Weights of a small GPT-style language model, trained from scratch on English Wikipedia.
Architecture: no biases in attention or MLP, untied embeddings.
MLP neurons of a small language model. Each row is named by its layer, matrix (down: output weights) and neuron, and shows model dimensions 112-239. Each number is 500 + 25 x the weight over its row's rms, rounded and kept within 0 to 999. Numbers have three digits each.
After each neuron's rows, "fires before" lists the tokens most often just after its 100 highest values on Wikipedia text that the model never trained on.

L5.down1092:493493504521480486484542510377516546538534502509500499508512497518522513533510518488496521525529497489562511506490482500476490509488515509487518489525533501495479526513497510495457510512502505517496522516502481470515520493494513491501502528482506532498519520504495520504488506530532502491507494501483515487507488547519486502486518490484485504488486500519533502279478474486498512476518
fires before: "\n", " The", " In", " He"

L5.down1208:494487462495550537548471524453496536488512500482486478441491526530511535485444495472510481497502478477540508487519498491493505508539508523523520483502501451467497508488471513491488523473517493475538529490491512494567527456455517508480493497486528503470506490463491496503530492506465524504526487493481542470467493502458511568515497507497480495531473437524481498522521503539444502492497
fires before: " |", "|", " ", "3", ";"

L5.down2912:522458537538526464503504505478491482517520526516488489507534523507501480486548493478506551534493502511475485465478496479541443512504480481502510443539523519520508501508477486508549516483517477513482506460507491502517486542489526500517447506504494491539492481493468512504494506475484484494469510537527495511495444471514535483503526483510454463500466553485504508419441523496465520460488
fires before: "\n", " |", "---|---|---|---|", "|"

L5.down2736:483537496490496482461472488512516481543494479523498542467475515492532505500508447474500507489513498484478535515547505495466543513525524512547552495504500522479534480482491504465496522480475482514517504507526470550496500461478523491515468551497484447520508544516502484513513481517465568521514495492512545516508491498422509478503533517492490531522501543482463473534539518441515502505492
fires before: "2", "0", " ", "1", "ase", " D"

L5.down2209:510478464519521477523483470539483498522498524595504449497503521504499507493499413511472501528510516521488488488487510485529533526458473495483456508491486495478510507500482458496496519501466472499517520545513501479478519490501439519515496490522512498491506517507505490511466497509526489504480483500513529526539491486508477529495523505492491509517499514486487462425528500470528542543552
fires before: "1", "2", "3", "0", "4"

L5.down1010:463508552520540469510447491462534516459455485499540530502504508528475489483506500534528498495504511460519505493512550508497497470546500579505557466490542470517477494488508517491487502483520486478529540515538492505479515492512545513473476506507493464485533526497548458529484488473485519498495512483504509504521553456500477539525516502531509540543540474475496485519503493490512504473548
fires before: "|", "\n", " a", " been"

L5.down706:481509489515502488482432508419506501514495529489528510486503508511524487526488489512509521488483495497566518510511490494511506504510494499512507523505514485507495471490501524492476507484502504516491494517493512485509511531495485520511497497509496539490490500498514494496498514517510501485501487509481495479476489516500499507501498500508512489505515515504508495324507483488498487479509
fires before: "\n", " The", " He", " ", " A"

L5.down2741:485491499480490522442447584524495515498495508491470505500483493487475453503502534489519507522465512519476517520512524500478476509520479550515504539500526509479480490489508539531483533470517475491491478517498494514458499537489555528517543505539514522484521508550526484509509520486506514486491478497514503510450559519540491520523525504534498491540505474483546495448510517474483461470476
fires before: ".", ",", " and", " to", " with", " in"

L5.down652:507474483482506516508466530475464548530509506471492469485518490482501470491448448509498526482471574493540467573530507484486488479494489467484502516497471510487487529499509481485472501539543540494505460505481535496540499526528479519522500502481506517510514502471464519462501485509478466528536481491468494492488483492476558553513518496530538503530515533489468436484504521510540510471479
fires before: "9", "6", "8", "5", " Born", " "

L5.down2325:479524508484495513485507505551527504510484477519507486533510503484509525511508534462510501540522467503539498479495522510483527549481518502524499501513459460484466521535504519493490516538539486501462506480527496491487512449466468458506499496521495479513504537479482495501516506517513480480499487491501458491500481499515453533492504503511519521479520509481544496532520496503512513521552
fires before: " ", " |", "\n", ":"

L5.down341:500537539489480520543499534516493530456471496529476525457485493528487495497506518514492505498518513527507473486508529501499474509486507513512504520460533509539503505531575519511480486487512489497512477507542477491483525480530510499490532544486490480520468552534497477525511469478454513528458505513501481491533491530465515520508545519508515517486509548446529495443479459503520506472527
fires before: "0", "9", " ", "8", ".", "1"

L5.down801:497499531546482488502435509500476529516539511550495468500541523497482467524496515498507470514521490490503516501493465503504478504523541521525543526488469522543523504525502532531481497540492491435476477511509456489499495515493521440530507526475482518522482501456487491528502531487487500498544517495509480502516552492521510504521525507511475478520508498489528514503513509531492534487491
fires before: " ", " |", "1", "4", "0"

L5.down2684:500424523470493451464509496521490490477503479472498471483484536517494478474494501506477514541478509522513499491511530500500499497469493521524503505490498514469509470501486534515551515525485496459479504471483554517510486506466516526531516488483550481521469456499496486497483479502483494496511528503523519520447477503510507499500486480443519514512525532497493515506486517517509544456484
fires before: "8", "9", "7", "s"

L5.down1175:568537457448525511513456442479486522485500485535533533489502524519521466494533523534505485510481483510532525477484552485427459497506503474509509503534509498495495500512516505502493505527518529487532515532476445486499480501489504508516515472454496465526510444470505516506512497523458478522475518494500508517497538507492484483542484504535476491510526529503489479506499491526479517490476
fires before: "1", "2", "0", " ", "9"

L5.down1430:495517502494513471489508479437527525492506513497510498512500504484496512496514509507494530483495490502571501476518499499491500496495516499514510496500507512508470493507507514502512506523500469506487503497502512497482505511513512514495473494494513482498508515489498511491502487521513509492506501514506486518491485512498498502498499509503501479497511486524498504325489489510508505506489
fires before: "\n", " The", " He", " A", " ", " As"

L5.down3162:464476501543489519536466554493511489514490492506504486519497504500489531552514533524509526481506506463512503499508483531508517521512486476500509522501529496517468542498475494502512487537521483469529486491474471470496500500535446494475469494506479469510499532490523481486505527454509484532551498502539486499505496496530470499523513531539548487499509452479464511577492504493495522481512
fires before: " |", ".", ";", "\n", "}", "2"

L5.down781:509509499468493488463499489491500524484447543467510516498535476501531499543521494492494494541468494500487498491482520514494496503461532488495490493506486553522513506528505446485471522527499476504479509503531553492478491457487497475491487475455562494499514506479465549500503498514513477526486502486484489519533514495535504492517483526522526496474520481510514488503488500500531504502528
fires before: " ", " the"

L5.down2787:457483481531486538504506484567467501523510528524519454524515503536530493490482479478488502521506530492515514516514539479519431529500481474493490476532471501543511472493448481504480501558479528533525503507472496494480503505499450475524510510487511440501492471523532492506494506506499466463524494473485511467510511524526511499484524499510549513490505504482550474485486490502520519543467
fires before: "9", "0", "3", "7", "1", "4"

L5.down2903:515487515534523488502512489544518534500493509533518489521524548462530493489505483489464544469446488460481493499483471512521458530473516445489501513493495493470443503548467516495493493500460531532454501544498518463484490479491463392451526485513546519513475430493530515504522480485447477503497484467468476478474494504541470494502503497529466556458458478542511514455505499475486484462521
fires before: "9", "8", "7", "6", "4"

L5.down2537:494488512494537467493446494455498519492499535459515458524500495514497495499502490507509518509532513503537494519485498503466502498528512516475496504509501497539474476510503536477510495479479519494496482485490500512502489490491493500499513504520505478492506488505517502491483498499490486505486488537477506496493473502498500519489484494535507488499520512497481507326496501499508494478476
fires before: "\n", " The", " He", " ", " In", " A"

L5.down969:544517489501537528485447521499459472528487489511529513536532501475514482518513440498495514537498465480496413505489494500523491536544496466507520487515508508485484495488510488520527519491573505495460479499469491454467479475536522487486466508482478494481521449524475510469513489510452491561474484518522488511446483525521434506547536485553500511467476496517535480475498505464497447479483
fires before: "\n", "-", " ", "|", " Format", " ("

L5.down1908:506487502500517496498485490451528528492497518496487476520482493492499484500489507505488515494507501503558516489464515503489488497487491509493524499502501505525493478500514510501487500476487473496505497508496480509513511494488499502477528505506497522502499509498509495503479503493512486494467508492504507511476503496480496494493497514524486491505487503513521512297491502499508509508501
fires before: "\n", " ", " The", " In", " As", " A"

L5.down2654:537472491536502504510456503488469534502493537498511499498507498495455500516507514539552519489494450486450519486518495518522461526548533479501493499536470509515492514474474518505510546470481563475455478472495519497492469505533491452501548486474503479487521485482536463526507526517463503502443510514436490488483518536486516520531502519539480531475527526478502477543491513512513472500486
fires before: "\n", ".", " time", " ", " of"

L5.down500:508545488493517507484510494402527515512516508551512534534500492526499488517500494493526463479476493485603506481490490466512496489524512481515507492508516519490520476532496517502519484462539481472495497505541513512543497508503527497514502499464510496473478501499524497496495495529495499516520475482505487511505518505489507510509473520556492501520523506489485496346507507492515497486479
fires before: "1", "2", "-", " "

L5.down2764:500480480493527506494450475423510510499500516514488465516477503504515484489505514489510513484498500518541491490500502505492522510508488514513501484502510497487498452511536529522490489482505477503493483514490481487505507493498504505494521495502492526475504511501522499489491482508501476481497484525508484503487489488488497502505514497482510501500491487500501490313508490494499511505519
fires before: "\n", " The", " ", " He", " A", " As"

L5.down1587:542491490464550484491485485466486522499545528483492520485519480535501532477545502493550442478460499487526501488480487489486515507483521463488480548550486488477485515500486470507480480518527503483486490486543503448502489489543544471493533431492513496510471519527444521538535467481513489523461489508484538503496477541510504531521465462564537525495509527489482469507454521496475512491521
fires before: " ", "1", "0", "ave"

L5.down1278:507515525500474531494436474506537541477445494506497497510516470469490476497493480510484468524486491498494523469533487475495539483509473494461509462499470520444486461472478532537543502437500500505470449481494461549526506487501491507509479483482492486510474467506530485553490493493521498542523487494535488532516484512521527503495503517495501486497506563486431468515506518489499467486516
fires before: " |", "1", "2", "3"

L5.down2732:511505502472491479524479502416535483485528526512503516492506490518542485472491466501486498491486526503587521491528496490481491493484485510494516483527505499516455516501495523507492490492530497525503495521487523489479475489506497542500484500483480503525517512472539490516502482530524505489523486499510536498545455502446486505491522533498479524482509503493509517394499521509508508520528
fires before: "\n", " The", " ", " In", " As"

L5.down1695:510497539525484506470482491469535503530482510471538505466478521462459460496489460536501502492457534498497537506460501466456512499521459513527517498499502457499474495469505527507516522482484510475498472490497502514492477499485497542483536502495521507521471465508519520526504458500503528482481506526521522520465513508512493498484509496460520542499500496496485476528519516515489480496488
fires before: " ", "s", " of", " II"

L5.down2515:484492500518513465487443544513511510482554519518498505523481557455475519514479534510480509501477520526502499499455546538517507504477505533497492535510494507497487524485488490458467513524527483513439485539485442479483513521477491513514532498473520488505492484558466499492463509485536499516491522529482498536512499509538490493478516492533510521501510466474482460520489488556520456510502
fires before: " by", " as", " to", " in", " on"

L5.down604:537524477489503473514473521527511498545544454544481490514528487462471504497516503491521528474474523484511525438474474484532495459497522540503487483536497486477487531483478478471500523513504536524468492497502515468512503523480468483547481528454497466515502540525490502446431447478511498540493496520490499547523464522514508489493503490514513439466471502482517504500504471562515522510506
fires before: "0", "1", "2", "4"

L5.down2:556507516503514509488485482486493508514514516544491490535528528516511517488507473501502514468468518485535497498448528501550507521469499522478508526504481492493541514494552490463485491550461486508464504497512476506510475511521510495489511508503515504484522436490500516484492547475479513518529515481489530489465491526486498510487519481485465474475500494568496500504492481478483529508510
fires before: "9", "2", "7", "8", "5", "0"

L5.down2039:457513469533541539491459504483522451476528516504514507463505482532466519472500470488476494489454533515479492501460466480501505534528501494471501499475527542485572489501484434508519484502497505489509472513460519514510511535489483497537540485508538448552489500497515478541505454479490537523458475473500534515516507507531510516476500482502485452465504489522497488541504497488475471496471
fires before: " ", "\n", " –", " |", ","

L5.down909:513504482511472524488471527504490499536514501512533517462498479521484484478504463519497483509479489502526521522540468488527483504492496485459472517478500490458540499479514512467480478523495483511447475507482511492518459521424506512487523498473523477478516483484509515541498470487497489503526479514515492497448522513482517488529469500480570460495449521519530530515478529485458528517464
fires before: "8", "7", "9"

L5.down1923:546531510483549540516509487524469494518491484533501487482482484493523491475495499514501510482475500506532454485503527485481491489482514507516545525491495482511440531523526521511481477532518467491516492477538432499526491475453518491491511519476546507527489509523527491521501518491544514503487536518481524509502507529505475453514472522571504487521516522469504545534468468482477549495490
fires before: "9", "8", "1", "7"

L5.down1598:494512525522495516563448506499496494430491501501510534510484493464508518482529479504503497492483502501520556481464515485540492491467465512512485486475504512478497520455536460517511504567461509482536475537502470509539496523508509551509508499483499542488502540505454526481520478524503447523518524522493520535530528524515491515512504468536548507495510520515525499519499498481555516545540
fires before: " |"

L5.down1254:506560519470442465459486499516482468467535492528506498496539500447516485489497498502506503476511487527491469497515512557462510515499547478506536552487484482517496532518492508487488486528508514515488509500543463468527527522495476531530454497483507503512531507521497449505521490519507515518459557480502521502520509539545455521492496513526489498519494450492487504538479506528483501542504
fires before: "0", ",", "2"

L5.down1334:489471482462500447508502538514462521457492504504508506474525487488497452505515476549511521490482545486559526499493516483527506486483500512495524510522482509511507477475495541546496505562501511509510488479502515508507532490488511527459505479455510495492472509494510511495510494510507501492521502472477497498484520488486468511502485512489480497534483556485536480449510507479521507510514
fires before: "0", "9", ".", "7"

L5.down2696:498476483451517525495471513532520492540542503501497464509512527529521472520510504510523516509477475508514461473525472518514462527491547546479492495511483475492547498500482526449509493494484467488486447463550484473514525504482506499525513455509487478496485527494509440464504517535490516470478456501491537501505499522529509488512523546511533490495512517432526487530470500506488515530506
fires before: "0", " ", "1", "2", "9", ","

L5.down1153:460476488512466510477462527481505534495519493492500464484501487510509528503528506503464465524509523535448540489476526528468495477495517505528532509524509502542505495469515460460492497500559476471521468502501498506488549485500516495494510497481517504534499470452483499465487483545528459503501490464529540498512504504468463521547499499485532483472487507462508466498532493545494493506517
fires before: "1", ")", "8", "9", "."

L5.down3000:477528471536485517491464490491517495458467488514498557497499508480472435485494509543530474459508500461521526485521524523473471498514482480474489515519482521467539473495479495574521518501542458492525507516540502476472490436477489490496521514468525464504499511495470480514488464501499522517471486482531542464476532490450541493512502488539487490544521471493466508519485475504514532481471
fires before: "9", "1", " ", " |", "8", "0"

L5.down2976:490532515476502489496444500544466508475534464499484505524523480520506473519505508484473491530473474468509474487506544483505526448487507514496517459492468507482464499546484501530470488532515492537493512547465497533548516493478499488522503506506513523531559492513459541508470528512494534501534454536528476543486493496472443492476494498533473510473493506534503488515512522463528509480511
fires before: "0", "9", "1", "2"

L5.down2818:513508499553510495525522539461522486479477527486460483500540526471469473507508485513503496441499518480466536475483504522506530512514457496505543497497513492533461494466528507508486476499532491497514509504464472536521507452511505535488486492487469488517472485449525498498523515504438505476479494511525495506485503565515564466482527560461515478517484516507473525472515457502495493465502
fires before: ",", "1", "2"

L5.down1919:525481510494474484500485496541529486489493547495498486493489540519505478532476490523512460466483520519498546521550476502519524530465494510525514519516492466552536459467482509464536513519491461490490497483515513521531479474485535514491532488507501528491493506485482517473497529494466490506519506533513501506490479476513552482503489518504509488488500531513491505468527521477507500526497
fires before: "7", "8", "6", "9", "2", "s"

L5.down40:474513498490486471482490479466532491496463541467502491511483513509476505509486499531463533520459499502547525505500509488497503466476491503532519520521509500530498498511530517472454470532504478510489510498528514479490485490513512526478509469507507542477473517483476468555483502496553486492479492566526495526468460498481500498493493491513535464496478489505528513447493506501523526530542
fires before: "\n", " The", " ", " In", " As", " A"

L5.down3022:534480520478478501510475516504503498507504503508488500469546506484511522507524490503488469506500518524484526505486497487481501547524533523497511522498527470481525544483515493471505484517448423487478498459547467519509507521526545490508512513489524480504510484504479513478503496519497529536514572511534538542489498504488519523503491513481482471477504530499495484503507442533481532492540
fires before: " |", "1", "0", " ", "2", "4"

L5.down2361:461500525503524494502446518505493483562461503584538478476482480502503516574577515516527478473511511497517516447462487473535495452538575445490512510518519516478480515517521468470502526501504526510499473479537495511506501510495474525507497462495548489523494508502502468487503501520482481521560535408481509524452549549481473468508491537540496453523508489509464524465504520499525501507464
fires before: "1", "2"

L5.down2991:516462493494471443495523502476513550513450515498465506551489489499492504474475492510505487478527499480464522515511491520548550478493502489506480509507484520528525543548519541529514494494518492534481524468475522478503502483531499475537479493518452492515484484499528470501498562531504493478493494517525492488486468516490478506491489507473501487546455483487461492415517507511475497507508
fires before: "9", "1", "7", "8", "2"

L5.down758:520511517470493463511497514537525516516548529510529505482529479516487501519464486486533475495508498468515523464499471460490511481534544495526472498500502491484464545516484508538482482544512435473509439493503543475531512472442502456544490498516492485527488539478446453495536555510488537475530516538512491518566521520534467521478489511500499483481502502490494500466480509488507503489513
fires before: "2", "1"

L5.down1408:516491510469518474514486506462510508490468506489547539510481487495545490517529487528523478511535509526503498457540544469483458487520541513475519546481475500488477471496500512549483512476445497477476512513520531501493498475495521441523540495519536466479511503482475518515541464506559456507505480510503534523497521509482478550500498528534478503456520484471477482506506490528486530464477
fires before: "|", " ", "\n", " the", "-", " a"

L5.down557:470540479489537481503466516546481515511503514546486463475504489489488482494495507501475514508491509479518430486497534473528511497502541491511544502512505490461442540527498481527466507538529480493512510492505442532471509485551539489483500524527478483473474501528503493525513508520526513519474512482472513516492533503524490514507500507529475516472472555497488509501499528551472477529516
fires before: "9", "8", "0"

L5.down1440:515526479506515516523532528522527526459527510502477483474512448491526473492524481456500491529522466503495538458459514507484493481518520481481486491494514547489508525508526479474520504515471515511530497485531512507537518492467483533479482479514530491496483530502519475479498522506480496490476461510449532487503531542491466527523535546514507483499512504534530487508537515509491517507509
fires before: "1", "0", "2", "3", "4", "5"

L5.down2248:488537510497499523526514489509497522508548510554464485517480512519464495489502474532493492515488444504573527493512519525478517508483489529504509520503472508541535514521509481519488526484473492454496504538499528504523494504526499502461494495471538457478519510481520535497495513519505466490515526500477530487491501532513502467546500479504515469495477516503519512352523495497531499485492
fires before: "9"

L5.down3111:504468467479545449504524535550479499530472489554515497450496512444530486495497516547507484547483537489506479525483498559517484509490495490495481514513515498509498509494518481462532456516510485525467480497468471563471470492480528507538542485516496488530505502499488528506520488507542493497507483484552465471486480491504490472505486519521514483524479515464514494483481531495487508494527
fires before: "2", "1", " |", "3", "AL", "0"

L5.down551:500512464503495533490506514477507543506500509481517516526481480469502493527502434474513541472478500495468489551490530537508503522539476467497478472496526536529461522535475534501498546481455491517509526489489497447504519504478544482462488500492465499483514524432514512482481524494490496513499490490470469516481443494509493489495502495459473487526501533495512503502499513492500519484479
fires before: "0", "9", " ", " L"

L5.down319:499546528462508481499457487533507500502460501560504560479494479477487530506474509470506520527506503504537495517534492509478505499503482485508492470515530510466501509508499501454482518533497523510494501511518512485475533499510478464480530504508494514543498542526462498498492496496514518539485492534511507515504563521499484506515502450548466505472517501497485503572493493488483506494532
fires before: "0", "5", "2", "1", "3"

L5.down1932:504486493544490453485474532511562511472511532460492458509544482523509526493493507525503511509490472486469505518469526494483479456507512502507489478499462517482496482489487530542535506494505476491471501448528482529495521493502515496523495439483543465502522538468502517518508501488526447482485457488478511517519506550499485507510538543473488470470543496523501462485500494546470506492457
fires before: " |", "\n", ";", " "

L5.down3035:475495502514501517526467538497496480516471510491465521511508496496497513454470562515486519494477489477478481524508517489519443493518518505498505505515516538499434479466463458507485488497483493526479487490475466497556518513491529501521472503520506529483502504463507479485523491530455524490527481469540507512498485486474513488542479504515548472490468522523519508495523502456486500447461
fires before: "9", "8", "7", "1", "3"

L5.down1143:502488475516486492513521520522473482492535515534521489511500502505529522497516494517496514478507544537489490530484530502507526541481552475436500463484468484512498476520482517494521511527547490478495496506515521539484536484482521512519517497478519521560518502493478515518532482500527527505517490487521525515504482523485504525482469470479483513494511535474516508525493463476481466488522
fires before: " |", "|", ")"

L5.down92:474531533523494526475490498514501441458565488517478512541503466441493523474491476499484518484487490492490523508494479513491498507491473438487466491461532476491525487545564520506515496527495518476522467522511482524513493486477472500518498512524503494466477487550505554475486483478500512493486493505485515542483559508542519502534490518516537521531510518499489484522524500500530457491495
fires before: " ", "\n", " |"

L5.down502:508498530497528519508496491438514505470530495459499517531520508475515504490510489463512520500485491502515519486498444486476480503464539525480526502491525512507504493547526522492510482463556493483514508533521488487499503461482497465475490511518485534484469538465505485467501488528464526470456511422497489498535480497461490502507460492484497486497482486481471504387511500516501520526479
fires before: "9", "0"

L5.down216:522496548526465505525473496461503527505499497483535529503486492443508472537501520503460509552488468499530531507484468492506477550533434503536511518469480507539493503510494533521508540467505503505497480530492491500517483494499540487515467473464566515502468477456504529528524466466451503523511492504464489488488524439445525499523501508508499531496523475520507512567470479540475478449461
fires before: "s"

L5.down1743:478505474487486498482496499418505519494505510527473501511477510519497484485505487476508517504501478489571515500504516493526505490493499503523525503502516535512497467497521516488460463526498474508490498486493509477479456508495492529514514504500471527480495539493498488530491521482496517483497490489494483509470495515506514469487489512498526475518497488506516498310509508493498495495518
fires before: "\n", " ", " In", " The", " A", " As"

L5.down670:506510461527514502493420498505506506530517511508487491465491469502497506484482512472518517514462450476502535494564483561480460503535486557464528519518515460480531536482478553489481450514471497472462464454494509538531535485513464488519484466485498488458483498548568465479480504517528493503491480548495527546450493444507560508497505475512534496458551536451525489512508521493497543500484
fires before: "7", "8", " ", "5", "6", "4"

L5.down1353:496498547536502492504500495436473455470482506485479510487478493502480527504522517541514517484525516502576511516498492546468526484536475550459490488509530523518564491501504515509497521540528483501521525517505524465548520476490501521523485485529500489500497463529501469505488532485537510537492476531498516452518514546502478486474467502506481482521479484511487479440514458507532508530494
fires before: " "

L5.down476:500518510513521489463540498583481518489487475614520505479481521489489555488500552528519515492464515474559504545508486506512500509499522464523511472536511478512508521504514505514513499508477516519505499472484505500494527474503510447498488469499489504489488497484508519526496504495467500522505507492454488483505491516508520519499478533513525454524527506512529506388525536525488497492496
fires before: " |", "1", "2", "3", "AL", "LA"

L5.down2634:509506507496495511490506492449521518491501505522493497495507507498501480518516489520484494500500495488551517495507509487497504494482498489511484489507508496507492499498486497464483503512499494511489508486497498496496491508511487501505504481486495499497512518491493499499493501509502489499493486515510508492478476520512490520503507505492520472501501495516500493312501503508498517496507
fires before: "\n", " ", " The", " He", " In", " A"

L5.down1378:464513463510505477498497499453529475498504536481545518498508510515520488539489526486461529541497526525496478467514481513439468482464514496503519529527522524474509495529517483479478414477527525536457502511493480477468488512481470504480500479498484485490543507550462517524475486508512529529493467497500515549543498479485448506521472481498517507521520514480487507484503513511500490505551
fires before: "\n", "|"

L5.down2053:507513511504528489546502498528518496484528496502538509466521515559508503476529505510504489513425520499508542522521488537496496447510489494495525476505551463463439541523527506480487468506472484449494461508529474509549504501518489495477492503516496494502527475496519504521521480545508523496514476492465526512461502498497493495522504510495507496479485463464505510541559502481517548531492
fires before: " |", ".", "′", ",", " (", "'"

L5.down3175:512503538477542497501521516494519515461493523482480550466524494466479471503515509536464492510494467468511480478513484458489480485497482518507509466495512535496504532484484485499517494479531506495499512502457516511540493469478518459503460482475515497495468472473550522510512486482460509502521493500458508502513494519474481476485516511505468489489466517479514499372503547518505523550517
fires before: "9", "8"

L5.down993:498504497489516491477492502424512545522502503478524489504511501498507490498506511500495504516492499500542513494492504509513506504503508507498501509526508474480490501494503516497510509471513476512505510494504513501512510515498501493467507512498498509495507500511512491500485490500496493499484495491503520491473495510504486501518500501511496484506481514504503499316494498502511525517505
fires before: "\n", " The", " As", " A", " He"

L5.down875:545509522486540495493525489487472485484483468408529519496498508509517473512483484527474514480473494465458487513489518510504485504506487440492481497449422485496515548543514556539528496511495522483528503522516514496501479462521526500512533516495500525521491481543438529522510448491476500470469472534464432487494491525477544457484483481475519524515553462558508505491487507487514487466456
fires before: ",", "\n", "s"

L5.down1215:483505497481517491510520528422525501504493504474503508525495495488510487512496510513493508486505498526584490481497496498506499497488491499513513523529507499509506498490484495506500502506520492516499499495479509491487502496491473509491488474522516515508516514513502487482477502486511470511490486518498502498485486487514506494489515486510490466499496500505539492342483510482506491506545
fires before: "\n", " The", " ", " In", " A", " As"

L5.down859:481504532481477531493446504483510481428511503500486494506505476495485489536535481508467518466490470533508507501461482492489519483489519525493520515481505517528519542501504459481522516485497504496518478518496509528523505490513492472518489465515557503496513518475496532516501526524488476525487495542472555494521514526543521500481524482475506480496503503492503521478551554526530517471470
fires before: "1", "0", "2", "3", " were"

L5.down996:496492516516538507491507476453512485526513507586514501521497494524485483503516492501507510468506483498591501489488467496536467482535517543508500535499515517489551465498488474533513490478530521532531479492462500500519501473475528483495521488513545534514511464498499504509500485531469495531535490488506488493493487517436505509513529471566490462525529512524488481367483508484470501509503
fires before: "1", "\n", "-", "2"

L5.down2186:567485480476497476475507537527484503527488484467479497505489477482523456448486479526505411533466509503510500495518519525523524503507545483476523482512498508450470538467463488499462495490484488515459482519510494509454490453545505504485482427482564496526491460522488550486522504477501478507540503527495514497471515537484504488489487495488500464467506516474544467509499506463523520502509
fires before: "9", "8", "7"

L5.down423:483518475533499517511445481472504486518462515486501531483508529482494482478440508511498504550512502474526543489507540584518473534482492520469491503502551506499505486479496541487503510490506508518501480493497518506489514466459478531482482527489496499510533493515500474486513508466545449515491461528513512516526511515522482498494501534519494473531511487494561504489487481493502514504506
fires before: "7", "8", "6", "9"

L5.down2333:486512486486500533504495489510516464452482505496474459525482514490545502497491453537521478494504428524511493479472485493503486507500499500512490499496542485500517508491504510493495495481466501494457499502466477481497502476489498506472538473480512504472536536521513511454518486531487536534469486477520514493497500519548482501521495481551504532441464528536506470425506498478505490471480
fires before: "-", " ", "\n"

L5.down1027:544528488552515465493429488458480453490498545512503474465514541546495507517510478480522485547521495494563532488508458492488484483516510499498497518497516508459531529502499510528504470515533509491470509505508496483447493519516482508539535484521534437485526468490516459505495503507490516525505469494444516494477517517467508490460493461526521483485506498490486500369497529518457495489496
fires before: "\n", " The", " |", " It", " ", " He"

L5.down10:505510479497486509482510519514521476498517513510489518482473482500517509492525523524450479491532516493477486479514456517492468496475512500478514580531475479491517527551479520539467423502483540482546481483512480491508529504501536479498510494489519485517486510504546464484482532516486503533479496480516512530519513527542512534468510499509477520468507487514491497517489502471499510507550
fires before: " ", ","